From a checkpoint of a small transformer trained on Wikipedia.
Architecture: no biases in attention or MLP, untied embeddings, normalized queries and keys.
Training: a variant of Adam for these matrices, 298M tokens, 9083 steps.
MLP neurons of a small language model. Each row is named by its layer, matrix (down: output weights) and neuron, and shows model dimensions 32-159. Each number is 128 + 32 x the weight over its row's rms, rounded and kept within 0 to 255. Numbers have three digits each. A neuron's up and down rows have the sign that makes its largest values positive.
A block is one neuron, or neurons of one layer that tend to fire together. Before each block is what it responds to, as a language model described it from the Wikipedia text at the highest values.

Responds to: Score separator dashes. En dashes or hyphens between two numbers in sports scores and records, mostly in wiki tables, as in 1–1, 1-2, 7–1–1.
L3.down76:088054074137129109140147174168153115092135137107095174149116143133141132103126114132154149126054076119149098115094093228129104142207146124128138114107123150075075142045109166148101191120125186128107144126101066111214127183128086125151183088154123102130158078179135113136072118140197124091132123137172114169142098190120138146146108158166091144098121105127124066084087080084214160149082
L3.down415:100113095107180104188162196110122098173123094167124188099138165101108167106116154150159130103089114142115094049101163122106089153180124146123163103154180097107142166101148087112126194191090122085117141132094145144084144096098054094103135095150118138140166119136116096152117178115107165110173155135153135137161104195150106156141127159130133116158119104165096068138078202063104145199104
L3.down575:134121065158137138118126161104068139119161129109136151112174150123122114155108154115158147140095181031169182131181108143138174137132067151170151120107096099182141100093111175123111116117139154091106135157146131197104133108107108105105155107093133111166085139115159146177134088155119136185182126121131146218145055080127129106169134131182151073123161047050127082134076116075075137121168
L3.down850:049138114166133129109123123104119151176116147214167146152135161125110151079125122117092121093099202174087146130091139159187115106136096092100093136123186176122239107136114140104168180204105188122152141097113167114193131109124088125139111130128080137163155087141128131130156158069136179148144176088099138091114095140120147118175122166117091194134077185174174127069135053084106123114114
L3.down901:117148142145131170079104088138094143103135103110173167143186162137068083076137089109127123123145130169131116118115138110135122120072109134140108108152156110153125153160158127101169110136136154164111154166157118146255104137123100177147140156127114122192120135142140142127138122110192134127155166177102157155129109155119133186114093077111101091175118121128178118083146192124136169111154
L3.down906:113101129120156144108182090135130062169122083139143209114155067143097158091115136118108146095103180101138176178163096132152142168194133115158159131123124120125176097101197086098156104163163156134166168112090091074165155142166106159121078135148191110147129102134122143191132116160085096131129180097131088117173093147118101103157153155115112146107176139115117184110148129134128202142128
L3.down1045:184177102127161104127153133107109082137058130130143197090149176138127188138071140122132115081115144174153131103157104168121131121126139134183143085136133127060141173163113118170146141141121149163179191088138124158126119129135055144107181108139186159077125130124131129117136157105134150167184129168138149115110091165129127080169107073142143121143159143133114133141148095103156081124111
L3.down1330:170112073138094128074173047161106131166118110165105129154131089142096155144145170146145135098105205093127158112101151139134086153166158083118132121169107112116117096152127071177129109084093161131135130169154087166162107097142097131118009147120135087195117076104194099175123128089175156150126120082112099121138140108087149139154138097075118171150201163163103121130146187157140149095098

Responds to: Collective category nouns. Nouns naming a class or collective unit, often after "the" and before a proper name: family Raphitomidae, TV series, retail company, amide group, district.
L3.down187:181128150098124187133117222138130145169103104078102110114110173148213105112061133103122128120098192139103139165141075139098099127168129132100127115082146103092086166103125185139073110095124117121158126196205124179217150119116104135102136035108091099131156142109136075093193080123070125168120122128129133153071136135142082092051118111091093112172121119190125157151082115101128173115161
L3.down325:117115145106093164205148142093094142144123110118139155212103058151036138177175157106109163148187148132070195106082144074117021142129153077124127116136091123153106089112158144117147123121106087106120098214132154119079113148114156103106129141104118120141129129106159147118104188097103191099160104115097132020109124152148158111121090168135125139118098165105145202075094109084168112095105
L3.down369:173108167197143154171113238132099111131156144187123118183162143138135085110106180123126099150117141114085089178124133147144071127128106108115105167118112160130151083134148160111097133165127061157149128095165106056171133099147105136158085154110132139103094135128098103113135162132157106095129140140096156124137131119137153146138138152120108182122156157164162103121073008135131191126145
L3.down424:098094133148104178156085255085089100111108085174112093164123101108109153138100063175157105078117137128129117151111128142133150157152143172176099151100109177119163091076150184129102150125111113105113138145104119056044110111103185175151075119144155118117125076128145091117156132132125078164119122120095167153112129087124106109099113155115026152107106126107110154145075052133096131128114
L3.down995:156176102150062104111119179149116104152140108075143104174082144165133079052145142122109118131108135178080127071101092126178105124162141174164086155081121082113063111111094155143082120132083135095067149123102193134133150152183146155183120068142092107123102120155125116093115123135144118104110160090105160080150164081117109106102111165197101127122129135147122106160086048125158111082081
L3.down1253:162134150159155120175135255124080127153119116110125107127117154146120116150094176137163149139107131157172096145143119140133109110162190098168123112135116155107142131113118185138098173128123065125139128142119117073105120090140163110118174129128096133112118103082129116116114108180132117141112141112130102104145191078134109119101153140120144123133154147100108124134117021158108100162118
L3.down1264:149109101145180156083144128129170089142033097059153195123153153120103114136143131131151123116101139159128155095153149138086143147126104060122068134147157150107098141105119159139146094070123115119165165190105147101107167125076182163101128127060092105164123136150147178116103126159156154118148097156179111148138085087108127162168150159141111078153123077124145118150157042121123168134100
L3.down1296:117129115148164129149083126209145121051164143048171098158131089125119141153104122118102074155042147172182159077122110112153143122053119119168115106120164174139079131149155167116042086159150129134140123124117145144122142158142185071163091111152144110139113153158126144075156131164154140137134181123086142096129131116132095097148109171146201112151084114120144161127151064089176111077086

Responds to: Empty table cells. Blank whitespace cells in pipe-delimited wiki tables, mostly after a row label like Republican hold, Total votes, Rejected ballots.
L3.down156:071145147092196144125132090113111100111117149164121156113113104138112162083138062173137143119073100099143139122146095162070117155141113121063173176065127085158149168111179117076186121143163155132181181085127162134255118074147131133060115133154114062163117103158117138156138141106085121157082076173069137151066140197141121140154164124105120104129148147132112112131099007106143113097159
L3.down285:088169144172150172179163093133138124114158178183187121064145083142139119155137129158062058154109161098163091194080176112103164111141089146146215147121167114160171096084169133134152098095118199080131133153141134133185159170122098119161112158082128171135132136107126128145147113097176141178089165129140157180151155137166080118140160187132134085114156140162134067135141121114114108145111
L3.down485:101147140038074094104139139116110104152088106114129187149142118163129139135164086119097096092147165176151148144137122117119156119095118127099090148112060098144171142157140134107160179153170148116164064100149121135167150141075127114087124083095085076158103137190092186160203119085145129088064191110060171094071119165226114154151161117140106117065128103126117056132073100120072103097176
L3.down560:118115123127156109134160088142094115157105135147152131096136125087154143114220075161142079138118168111131118100124108104075080129155161140134057146118137066097075117110111106114133144100042128121131121131094164109099122124118073119124124149151141094053138121055123146142066103079083114132155149142093186173148097115148123092138115106126118102146145141124121177118129115172119144079157
L3.down957:103100116166191142139137092112117137181178158172190154168128133154070110098121054104115122108107075105195097080121124134149119173171112095129227121070110146185140124113168150074165112090135165130143187127155147200255144159130149107070111136144117098178156144180151124159149096138104133108107124168102093123094110126118125084143105146169145131107078197094123185136097043057146140157065
L3.down1042:075051094129127097136094099133140109163140122100156113100132118150083122142134160115152135149184174166153101141181086132091142115076162081138140175115093127109155157144157154101139178130134200134078130136099123176221148078187118100108145179041130159110160149154169094128142129126176086036139154176158091152130155133160115124110168148092117092105148132110089132095122112112146130143130
L3.down1060:083112135144123150138088082079120097184127144134149099087095123108140044162132136198142160080153153168087118161122078144076113169103084156169157134104168138170150125080125140096174136105128115162132103164099187126050171075072149143096096157161091104108136144086186093139133138112179144062105154096142074103133098085130108138143082062116143123129150116195141155120131119111081088132166
L3.down1132:087138116131125053116119054122103091135152158136107145093159130141058116085156091087141073143149167149118154138127188143116122112105076102119165099124144080179095106142137107047177117117065135138124078165162181117181152141116128144125142130084230153121144135126120122107034106077124080135123109086162082139175090124149105109121111130106099099168214112146121144117139201123113090091112

Responds to: Score and pair separators. Separators before the second side of a pairing: line breaks before the away team's scorers, en dashes in scores like 2–6, 3–1, and "and was"/"and a" in bios.
L5.down281:111150111090159187100086151126135183137119162100102192140141156038085173165156157126128136145107132139115097094131120131117121147160136168166130113151120113159102108130103150122122110174131120153157155122112108124091137122126146151124079141167123167117097129096179105082100146059142129149147187113122113063157120107140110133123082118185237144144107138153058149131131111179131180137188

Responds to: Empty table cells. Blank cell content (double space) between pipe separators in wiki tables, such as stats, election results, filmographies, plus some table-divider dashes.
L5.down1179:154139106137189071181074096107121113144109109129163074122126136144158106141133155160121127180072105128161127123150117142102113143115088107159099115168125055099149148107124137150103132104061133144152130133103103049190091113091113096050180143135068141096169130122127135146119144136126163120131128108125146140162142095117085144064106142122101147077140172198074111116153087117137210150146

Responds to: Verbs of living/activity. Verbs, usually past tense or participles, saying where or how someone lived, played, worked or was placed, usually followed by in, by or at, as in lived in, living in, played football.
L3.down231:143149181166099182116097162170088117145112165089118064107106184091072123156158100152075115124099112077111133152119134140165135060153139141137097135073099165078184119147137123105152136135128122134088124198111134131171182068100172034112102174073150117113131167119098135133156140152126172105126109178186165114114163070136129159118186160121119064165124158183167148107139053115180108132135
L3.down315:146137136133170135156090141115072127150112120103151160175127151139129119133188161209091136111115131204150147155138138173095099164161109067138112075093190125119125061113121126180097144166172125158179136131145153174147154056176096144143162144096124125131108132160096076182130176125153098099077114090140121144147118088127115138044114164176166093128132092096110123097123083089126113185089
L3.down372:149105150161130127071124255108101140133103106160130118154066151145131120136154141128154097112124136106114163163107117129165097147121117135157146094148112139108152122163141166121165086124188083132136133159167119111152143100142126108175152179137112070153156122196130126102086112093174160138105124133144096131140133136157125148148125155102145144113118146148093098082088000073170150132121
L3.down407:144141143095150173103169240118130135164163114091187099201134139141117096117116107134159051163152140108163191121077130118137149179109116143127112112092142131162241128151112202128128060145171089080127147117142111048126120152079169044117140152118114130155142119147129097158111127114185120199092099131136122148122161144124153159128161193124107112098102127127125154149130004134108097123085
L3.down466:165146153144113109111167121151069160109112178042158206143082063153127127181091142157184048150133090121157132138139139085105148202095191123117138158152133157049175190154163134134120123103203120123156160109194097132189178151123159091109181132123061131170112131160124157155090094153151150157065134191146123133164159126112077139108191091119164135110114124118048061131125055117142102138146
L3.down499:126110143091082148171159180096115055166110096115115142140114136141102164128129069151145127064176079112152147074108165119094135150112173150138116147152120135130117145129118150096142184107164092081115091141136107113200113112108121074083125125128085163129139173136160141094114132100130181116102106141144084123109172098135121155127161175116128163099098117108127149092090081062171126120125
L3.down925:189137104132092116149086192175109139108131107144157146098076126155183158127129139119079127126102143123158159082089154092143093084126173109112110100152162153093083163207125133177109153118143094116137124123127108107195116165130107064117114159101061114131137107119076122100160146111136146108121110135164097109167144123146122123151148184193121164097095127137124071158105085085100105167147
L3.down1086:113138112108180161125162206137104077080127121097125138111101131132114116163107086151166132133131154115107144097142132150113181148154163178106122120170205110143147120166136106083085160112154096108117160148094106098171125113101110118114167106119092147127127141141100126100143108181101126126162154138088142127114182134121107127098171165071137130137121143187149087143084023103135082124110

Responds to: Empty wiki table cells. Blank cells between pipes in Wikipedia tables, strongest at row starts before party names (Republican hold, Labor), plus some infobox list line breaks.
L2.down50:132133129143142147144159166068151147149117125152142077109113104077076081115149165163090099122188122125106109117110164141162121074079101124093048140160120121186111175121115102062141157140141112134115193134106146119139147144115123127109089078094179156136164125149130126107172142097120167131149166112184151087122113151130127116145092074118112216143141091130149112141176112198115174112148
L2.down240:126082134127126135063071166088136113102069163075172100090167122142173156170168102131117143071107072115096077184119128134125143145157129110041083120172111139100158148141140135116112171112183170090164073136168140138166132129111043144133119120157127148162127137136105181116155137055110092111147135143105123141120128134098144122144153118122109121133103167141147123165167013159123160138154
L2.down249:113145168176130128098113060174143151148082161074126149146163091099136086134191198194169096123158147084144083140160113135140138150093100144142133171120124118125139136129096181064102143107071147139098135089154147129209114108082099092146104151103146120146103184103068104119109149080166130152123070201142138147067079104133134140165123142119109161117189061112163169148111084139132109070179
L2.down364:078127098102160080095086095075211121138134116189164118135096114121173131162123086082132097070150083105175087158119093104131147174105069108147106143116112163129182131135140111149181136129149140179117093148043139146134145121129200112103108180104197125121107137120132141105114129170140073146153113170128116170071112123152182109178141099177148140123125200126117206125139171158129069116179
L2.down420:156118158170061116116036081139169111020049123079092131135136101130158159144160150050214158103164158195157092195112144104136142140083133114091130081129133142078131162118093121112093115096171164089130067102135163168213105176092081075100116141137159106146107114134138140121142171088071133128144075149168063133083108106188101119132109134170093117123130093113138107125103085071149136144132
L2.down514:116126192137183164110161102140098131122075140163178084086100151086155139125169117127140121168146124113181188135119076144098074147129182151181112133148154121064157147135162147117108108111111095188102145103136182134233150131102110144118139148114161151089145113113078135183143127109139118134124112110150109168163121125113199099122108106117152104172124142106120126119128154205133098115120
L2.down592:094170125103144136130160119103107132164128137191150098154108119211181156086120129157139113127228113116130195156116133110125046112182119118162092156113107088145167140115173136146094129108080118116151108097153065136101116137127106154157109088135159148155120104127061097117138048152199167127129148133149117129126131172111155108136165137083097131127088150136120127126088140107128153081106
L2.down732:138174132159135122096161049101146082103137136085128088162162112097134120147125120109133048076113091062140134125077092169125121077146078139115150147081103150144142162155104131142078130163089169140113130087117149208255219131146125131131097143090145120193062144173159032092145159146125111102182082176123151100086107129128101153065119121121133153172101091106134150115111090141112123087193

Responds to: Institutional/positional head nouns. Generic head nouns for a role, office, place or course, usually after the or his, such as career, office, headquarters, location, route, and Department.
L2.down51:102153140116166174095123156103141151124240136159155140117119098085175075120115151113139113117084151098124126107125123156120160101152131173163153164141092093088117047117164148120139113092154104186150168134119102090061164189082119116168101103141135179109110141106125067089120125171161109146135149095126117177148136105086146090145094188155061202103183184110141153130067074063125092105148
L2.down187:064150140092108092092191115114098171082175153163134159106074112150111094129116099100140153195113110125147095205162184108174149172147103133118077125185142106119119132128168146071126128131121119105143125148142096124148118147089133128087119110115142158102129155089133140103205165117138113180050117152106134142184128119162117057165164141089085134151158126149074181134119169154146140085114
L2.down282:123158097059167188169137134149113096076123132145144150107185153124124106135116118151178189121124138158093122099156047166153128114137132108144133116170142039103090146141113115136120112176142039131160082121141152140249132137157127110127182144182134096160102175089126122168123111124098149140137190156102112134150165105094111161136152196125109095083094131093059161132140102113146093108114
L2.down320:228185175183146158150106108149091090189128134170153137108148114107101081140101143141095198100101172130166109137117089186134235111139148160090156111142168105111143099135097142101134118160119159117052156139145129144123113134149165084138117078167159158148135158069144133098145113090074116131113093194078070146128174038159136125116090204115114152146137130118158141084145106107091082115145
L2.down333:107148132118145163212129161131140075147229117162129076153148114169161113129146128165113192112142131161121157136131100147131140081179132189151100146130138124132158137114116133112048144200143178091121158122097161131125110151144113135160103099055164206111157126102142073089190062134144115117132146095112139133169192137128130148080139148156103153083120207097152124116073095075125109148129
L2.down793:126115138123099136133141142144103137161158135105130093079172135182095112058129207132115173129111179084122077083169095152107156106113134146120123174083126114159129129106099115111096146146144121183170102146146079087232141108131079097151136086123096123128164122142181142120182097094100130211142146139073138090156137075147101126101127125089131161057100131156228143127087000072136108104127
L2.down1079:150109102156183066114162128151148126111194128203174192169141112099129069204139163144093132159181094133122127130147179126154152151149209186168118125134166166156164134106152163105099133115160167160130078105113163141116123128186149121152171174119093145107126155126155061107144121091149161140087213125142154162197147099126081150121170119105092087176098108142165078103097079093190112126142
L2.down1106:092128095141102132158087146106111098110131069137156150173103122082109079130116146126129147124130156072162168145130202168144123113110142141149138060129116162124167121125152179108129162128154202137127149124116160156090086139077138123049132087083084142133108108128105165061125067060088076178160104176124158160147162144146105203076089108135079103062087135072144124157103134142104093102123

Responds to: Number-pair separators. Dashes, slashes and colons between two numbers, as in match scores (0–2), ratios or ranges (10/100, 3–52), times (56:38), mostly in tables; weakly on surnames.
L2.down385:131085158153126096105107163085108112132138123159202116129109154091134137172132142147185191104127100142082157137101123143127103105134124124153129074165121147117133108180122133146124111142115106160099165039155161134211134169111154132130099157154149195133102117131085150127168139142205141136192099175143144117158115108138080102125140156122101073156149117123200183152113042088134183101136
L2.down388:077135159141102138158081179087145118127139106105169105119163132086138105165157170128227168115138163050116174099144145121123123132142138113069140109181150157106136183131097121123101158163103142158088100158212187175206107175129074121132118129138151158091150127146084104041138116090139183179136100097168172160076100122128132127111117140137137063132158196143205110114110176101132144140152
L2.down736:126165181136155092149104133133118113128136124115183146130193158094130190121115129164202081127158130135134214096108123129086138129127094170107178130194137077095153148154124150149103090163085132140078130157153178102147117121147082119094143158100177100147141139097139088120089104113112132137106115161166096162136160120133160093167064139157138120154146105162133119097121203142171137096097
L2.down844:143115163135173085132093091187177102132091088152137128095159139109143111143161142108167149129097133095127158139072157109177066126159093138132101068185062173155110144164068114126075115170053187142139083089168163172255124146166079124168160191139121146131099116110112120070094130044157203162100104157121219121132089092093100175147161170134128116139131146128145166199136105112136137110152
L2.down1029:151157149145153105139159178070131085162130116098200142139104149138175123120098154137114076142136105087089158068108144110114130113138114130137112133104081112150119193171137121169118134155120106124093140153166135125203111105097101131139104130080076135125102143125142111108096154097169135138171127166152162133088096125092189184169153136127163077060105151111119097139116148087101133140111
L2.down1105:102115134094062120209121154077179131090159076080094115123061141178155155120102166202146155127125229118104126158126105138108129139084172081083084122138232118149143166120141143105108136130053112180065167148220178137114128153163162164127137123216104169153164158144180162071114109140179138104158125101105065168113177123148133080140140170160161089145137140152108061124115144139189154135138
L2.down1170:134098146185143117120138083111167155243144078101129114084107123132076104118162158133139160178079107176144108097119134130115110109165088141173092131132083152044080155148075174125119140104024176128140085114115095117140137122190131229120094164043158120107127124096138115164089133143147170184135125129123160151129164087119160129097098110112131186128105150103082130153141161061107084087116
L2.down1263:084129190150149138121177111121139140148114192161191140158116103135153167142136088140180157094134154112177127124110118159117142132121131152121153129124163120104240100138149164139125128173121120126074097129143132126208160161116090116124115099134137139149091091077098088108124114171122117130065129106146092128170195148116116158143109125190108139089121172088136145159146120150129046130137

Responds to: Collective and work nouns. Common head nouns naming groups or works, usually right after the or a, strongest for band in music articles, also film, team, book, group, song, school.
L2.down32:161196075107132144125125168103088162070095106052112110099174129158117062111116153098146148184098198095131124119138107177174128152120136143191103133158096116114128162109158159127075173178151181115122100135112101071030104131115120146165168103118058117074128106117130062097098100200152128121127165142143142128189157171146100153197133137146059178119126099166106144149118109144109155072163
L2.down217:107134119095131168121121230139085141118194102157169116111153092146148130118092104117162088101111233147143117146163084125117166129141130202091153121108171107096118097160116121096112111144105078116161111127127096081025129150087115086152095136146153150127178155134126052159159090161103121154144150147124134107136161159148126093130123180140094144191068090142085129197109010072127094116090
L2.down436:086109136107081146192097226117043067111161135177156081147158091096105098108076150175125139098096131172150133111122123161148116140157103132107103103147170130170159114136124135109063149142137100178102101071158145113133088110141112067155100099154114125130181122122138136053142114137151029103123172104109190059088146109141132152124193112113121084148118124171189121134082004123176104149160
L2.down501:205116121152129143131117194100121078114163047104123149139166087094123129101098129126171106114097194147154114092056113106136128134190127104104096118093161151132136105110149140134162107095115174130113163165126145132003178113137149178116058126109140140170159210161169118096148136123120132156134157152170128156126105145159105138160113168153097110164109088145120135132095000102127183104105
L2.down809:058166071120179116163126171105109120103181174134141067163109125106198110169079167103136143110079192135113111145143133211115114102208124160120117160124140193137120140132117189169086139132130101156116142112089120051072125165178146145121134111149146096142092147116165138119165101165137114151071161120118173124143128083116063106101112109220100210092127130064123156121103093139180126133105
L2.down915:136147123119179159141135255096102165129183091161150137144142122120166129093107164116140081098093239146136134127139097161128141142153142134131135137130144142102097102107100157165071126135113041109142158139132125078043133142104156137147103139151114130125154130134141083081136110163129106141133149145139124142134150100158116119106107159123096125166116123142143118167066000105150149123119
L2.down971:101138107159182165125150229136112062163163062157177088144089167094160127120107131128160051221105122120082147144118110158115107116144153144120128139077171125148129089121103124139110128129152126156158098146077101112060127154154159095163111091153120151154121137137178131101150127148196053115121137170117154123096143077130186181078114146062176121092126148100116106169059077128098199111169
L2.down1098:123127094058126122128127187151099146119178043099144176178164127113141159139126098079098127144105114157161103105109095159219190115187155146122134100112135102068101159108120193034114112168106108160132095135098131111129140203109163189150126106191154106117171178148114108131131156152132129162063187094096116146146154130110074066176122208092096164175073122120129132135110018100165145081155

Responds to: Entity category nouns. Head nouns naming what an article's subject is, often in "X is a … series/song/genus/club" definitions, such as series, song, genus; weaker on table separators and numbers.
L5.down614:184139123116177154095143165066104133119129091150150071084152060139103117127098118127115079138074104129134184147120137144145094182140118161173123088098080154144145104131130115164143099113116121144134142101148084121100157099155132134098122148083079107123111170118127114083114151161139145138139135141138100083191107174136118062143100131055196109151135128121133169055184124110117174102097

Responds to: Wiki section headings and word endings. Words inside Wikipedia section headings such as History, Early life, Filmography and Reception, plus final pieces of words in biographical prose (collectively, executed, parishes).
L5.down1284:141144072091138156148147179142067184134129104117140130117125116165138142101135137093155149147141156139115112203114119197166112144151117154187082116093174130040167132128106160175137111120143091192200150166123056119054157122184218155163146141143113104135147144111128138074093142214114175108129144173066114149136137116115106104104143164122187108142119122065179179139156079133151148083195

Responds to: Digits ending numbers. Final digits of numbers, mostly years after in/born/died or taxonomic authors, plus list-item numbers, e.g. 185'7', 160'3', 5. in numbered lists.
L2.down47:129133109130110132095159082087164116104116094156103078151079193124178091122108128045087135156145118106150088153104153124138125146153125090127104129039078152103112130094137146216168127113169183060186138111102140127186108106143121142137145157081113154122151118115123101115120151135148165144130141156149164081122152120115108161109150121121078078117115068101140090063088167077087148119126
L2.down150:170116082111130120085188106132111152122178165179152136134110121177104131139107118078114156079114136142151153069118127131092102074062158145100123113123045093138077110138134113144160195143134090170134095150153152091115076172167153062173126120084092042126150100089139097096103136153173082079058144130139155125114187070127095139114134155152167153089128066077136149136143193082175125191117
L2.down307:069118099097106107128103157129139156100109164093119134105150101217139118105078140118126114114114136149105071099161049147102141099150132129122095162139151127155112104142146143110135173117145119106147136122108100115170134128173116097121152083101120099113101102132083116132106125114180113120116059096165151127095066155086129117151135071116151054128087120150166153107106094128192119125066
L2.down448:130126168080133124111159165135142166080186124127089094146129092151115140108156149175127110096129058048090109162123142093130132185186128140096144132102170183161203088129142157148086125045152112126121102139124096091191087149109131129079160116130081094101179072116123127121146113117129140151165148112129102037118117122139164122140157123157123148121135124123136175162155060098096134086086
L2.down469:127141117138090142132128118064180106132182106125141151116121132107141153172132121151139182080146154119094092115185088124042150107103139169095162133116132185127161113084127142084089141116129169097161118153084163112114133124189100110115092123131117192105170155108125113069192186153118093131103129075169094145119088123183107110121116104084088133149074062083105128141090191131145124175157
L2.down1012:115080103134156084138138137130080111165134140137061152182195104196155135100135130124120100099129126100112146136145115071133153101123112146180172113167118158056213107147151059145139138147144171111164079125116097202082151055092145134088197166156073125107129101096065115140135173117159223137131136075095086165166163151130128087154187138031079109125096088135153115165074113102127117130143
L2.down1186:135113153134112103160129138118105139145067144199113115135095130177129082141128104105078134105105110129135136111138115168139126148149086126121127116148094192162145092139145137136145108198105179106098130151102147147152152064098173128000190143124084132088211150102103134102101131100113136174167108132085092130161153117098174161144141093143153108126151140136166086113128196143126176141093
L2.down1246:110120089090123134120099089132184160117103157096081124114165084143145112128117143143138139103108082144148060123157087079125138109096139084095130107161126158140086169159136113108140131114177105118108184099112144139210148162116118158180120135123078170155145149134136149089089130141195095111193088092155115125095125129157133197153151101086111116165092164155188159234158084162170130100130

Responds to: Year-completing digits. Final digit pieces or whole tokens that complete a year in running prose, usually after in or a date, as in 160-3, 18-55, In 1991, plus closing brackets after date ranges.
L3.down111:114127117174148131105111069094120139143083094135142142135160135129098125093111143112163094144132143173153149141154083146215130087162090147106142055141130128129095159065102195142104165146109084080134122056095144109255131186143112129138106120089166157110103163114150139094129136156164089160178131114145100170169132151128128142130128125109162111130135147160132110154094117108114129082131
L3.down134:156093093104098139082126105133137123142115123100133065158147084167083183140099132081129080115116102148119077160186126120144151160225084154066150085112121136124053118073126129134122066075137068091191106140118109068189156146070134074146077147112185145158165161149132147085134087138110112141122051165141120128122107148128150128146136127139172116182099113162138103167163068102113091093123
L3.down622:123146152117093122124083064166113177120119180087109154085171102183221087096114109153141131122081140116163103206145111101165122096104092167095117194165111057101134115110135129109142081117088096105145137103112095094031115091131152168095087110073128097101119124151074138093100131136104113120095066069109108136135128136087125157148198148117166111129108148222139124136128060120106194120131
L3.down723:102126128064108101046146107163152146168085134150202148141143131114080138185141102111163103102140111168145088073220102113125170153152066185136102129179097211122117140136110189111179125164102118162078138117089126136109123123100150147109130124062123131146157159126135120121140147108112095111113117089128060101153124170081144185171127108097129087092140107095131118120079174159106154155112
L3.down736:100111148160101058100107091083097132152076135143122117097123136155140112165159192075146163109091098080161159171124188058058153115125118116105145170119117120133080080129104165112134114092105093101157105110174126089146078126134184106088158118172099088146122127178082147089174169132095102139114076113128095076175121110141062169147174117105189161149113129143146132149099142103090147159136
L3.down766:129088124099188078141179144163120119147141135146135156151125036115139195205132173114072100149156138105152124164125117095154166120162129134133134133173121112100046070160134141128132126091101070089063091114086075129111115122122089045141140110069192111105208146136156112145155115119105071093138116172115199099112143118153242125151189141051156086100122130136092117143164169123143092136170
L3.down897:130082149066125094108162139105138134115136173135124185144098036161141114194103128102111144109119154140117104111094100109127129157202178126097105130133114097061140147176102164124164137075133120085111156083131049137210128140179127137175125098169156129114092101181074139103174132133168167101129196138125122126155122144087129201155147091122124116091131133144121104109034040126136162092126
L3.down923:149121154142127153143155137106092128150141166124142111084118055182110144146090138119141091106185101186128137119115068151183124111198116178142132122119151106086150110096139195168167062124146105126143148068094090108213142135203143131184122083119169116116158137129163102186124116166128089123142192108099165171167102177076164129101089138134140103131140140110096123089099021088125083187152

Responds to: Structured-list item markers. Tokens that open an entry in a structured list or table: item numbers at line or cell start (3., 5.), second = of headings, colons after field labels.
L5.down1210:147112168134139099153160092158111093125158126144134153113131126109038181088160175124161154144176122154088181150138150121075109094143114093172151102182093113122144122114098081115158159172098131107115186148121143048195192138086091106111095148123210137130101095101098151187111093147167111116221160165102120134103122119065088159155123127116134126136122125163102094134128119052181094141066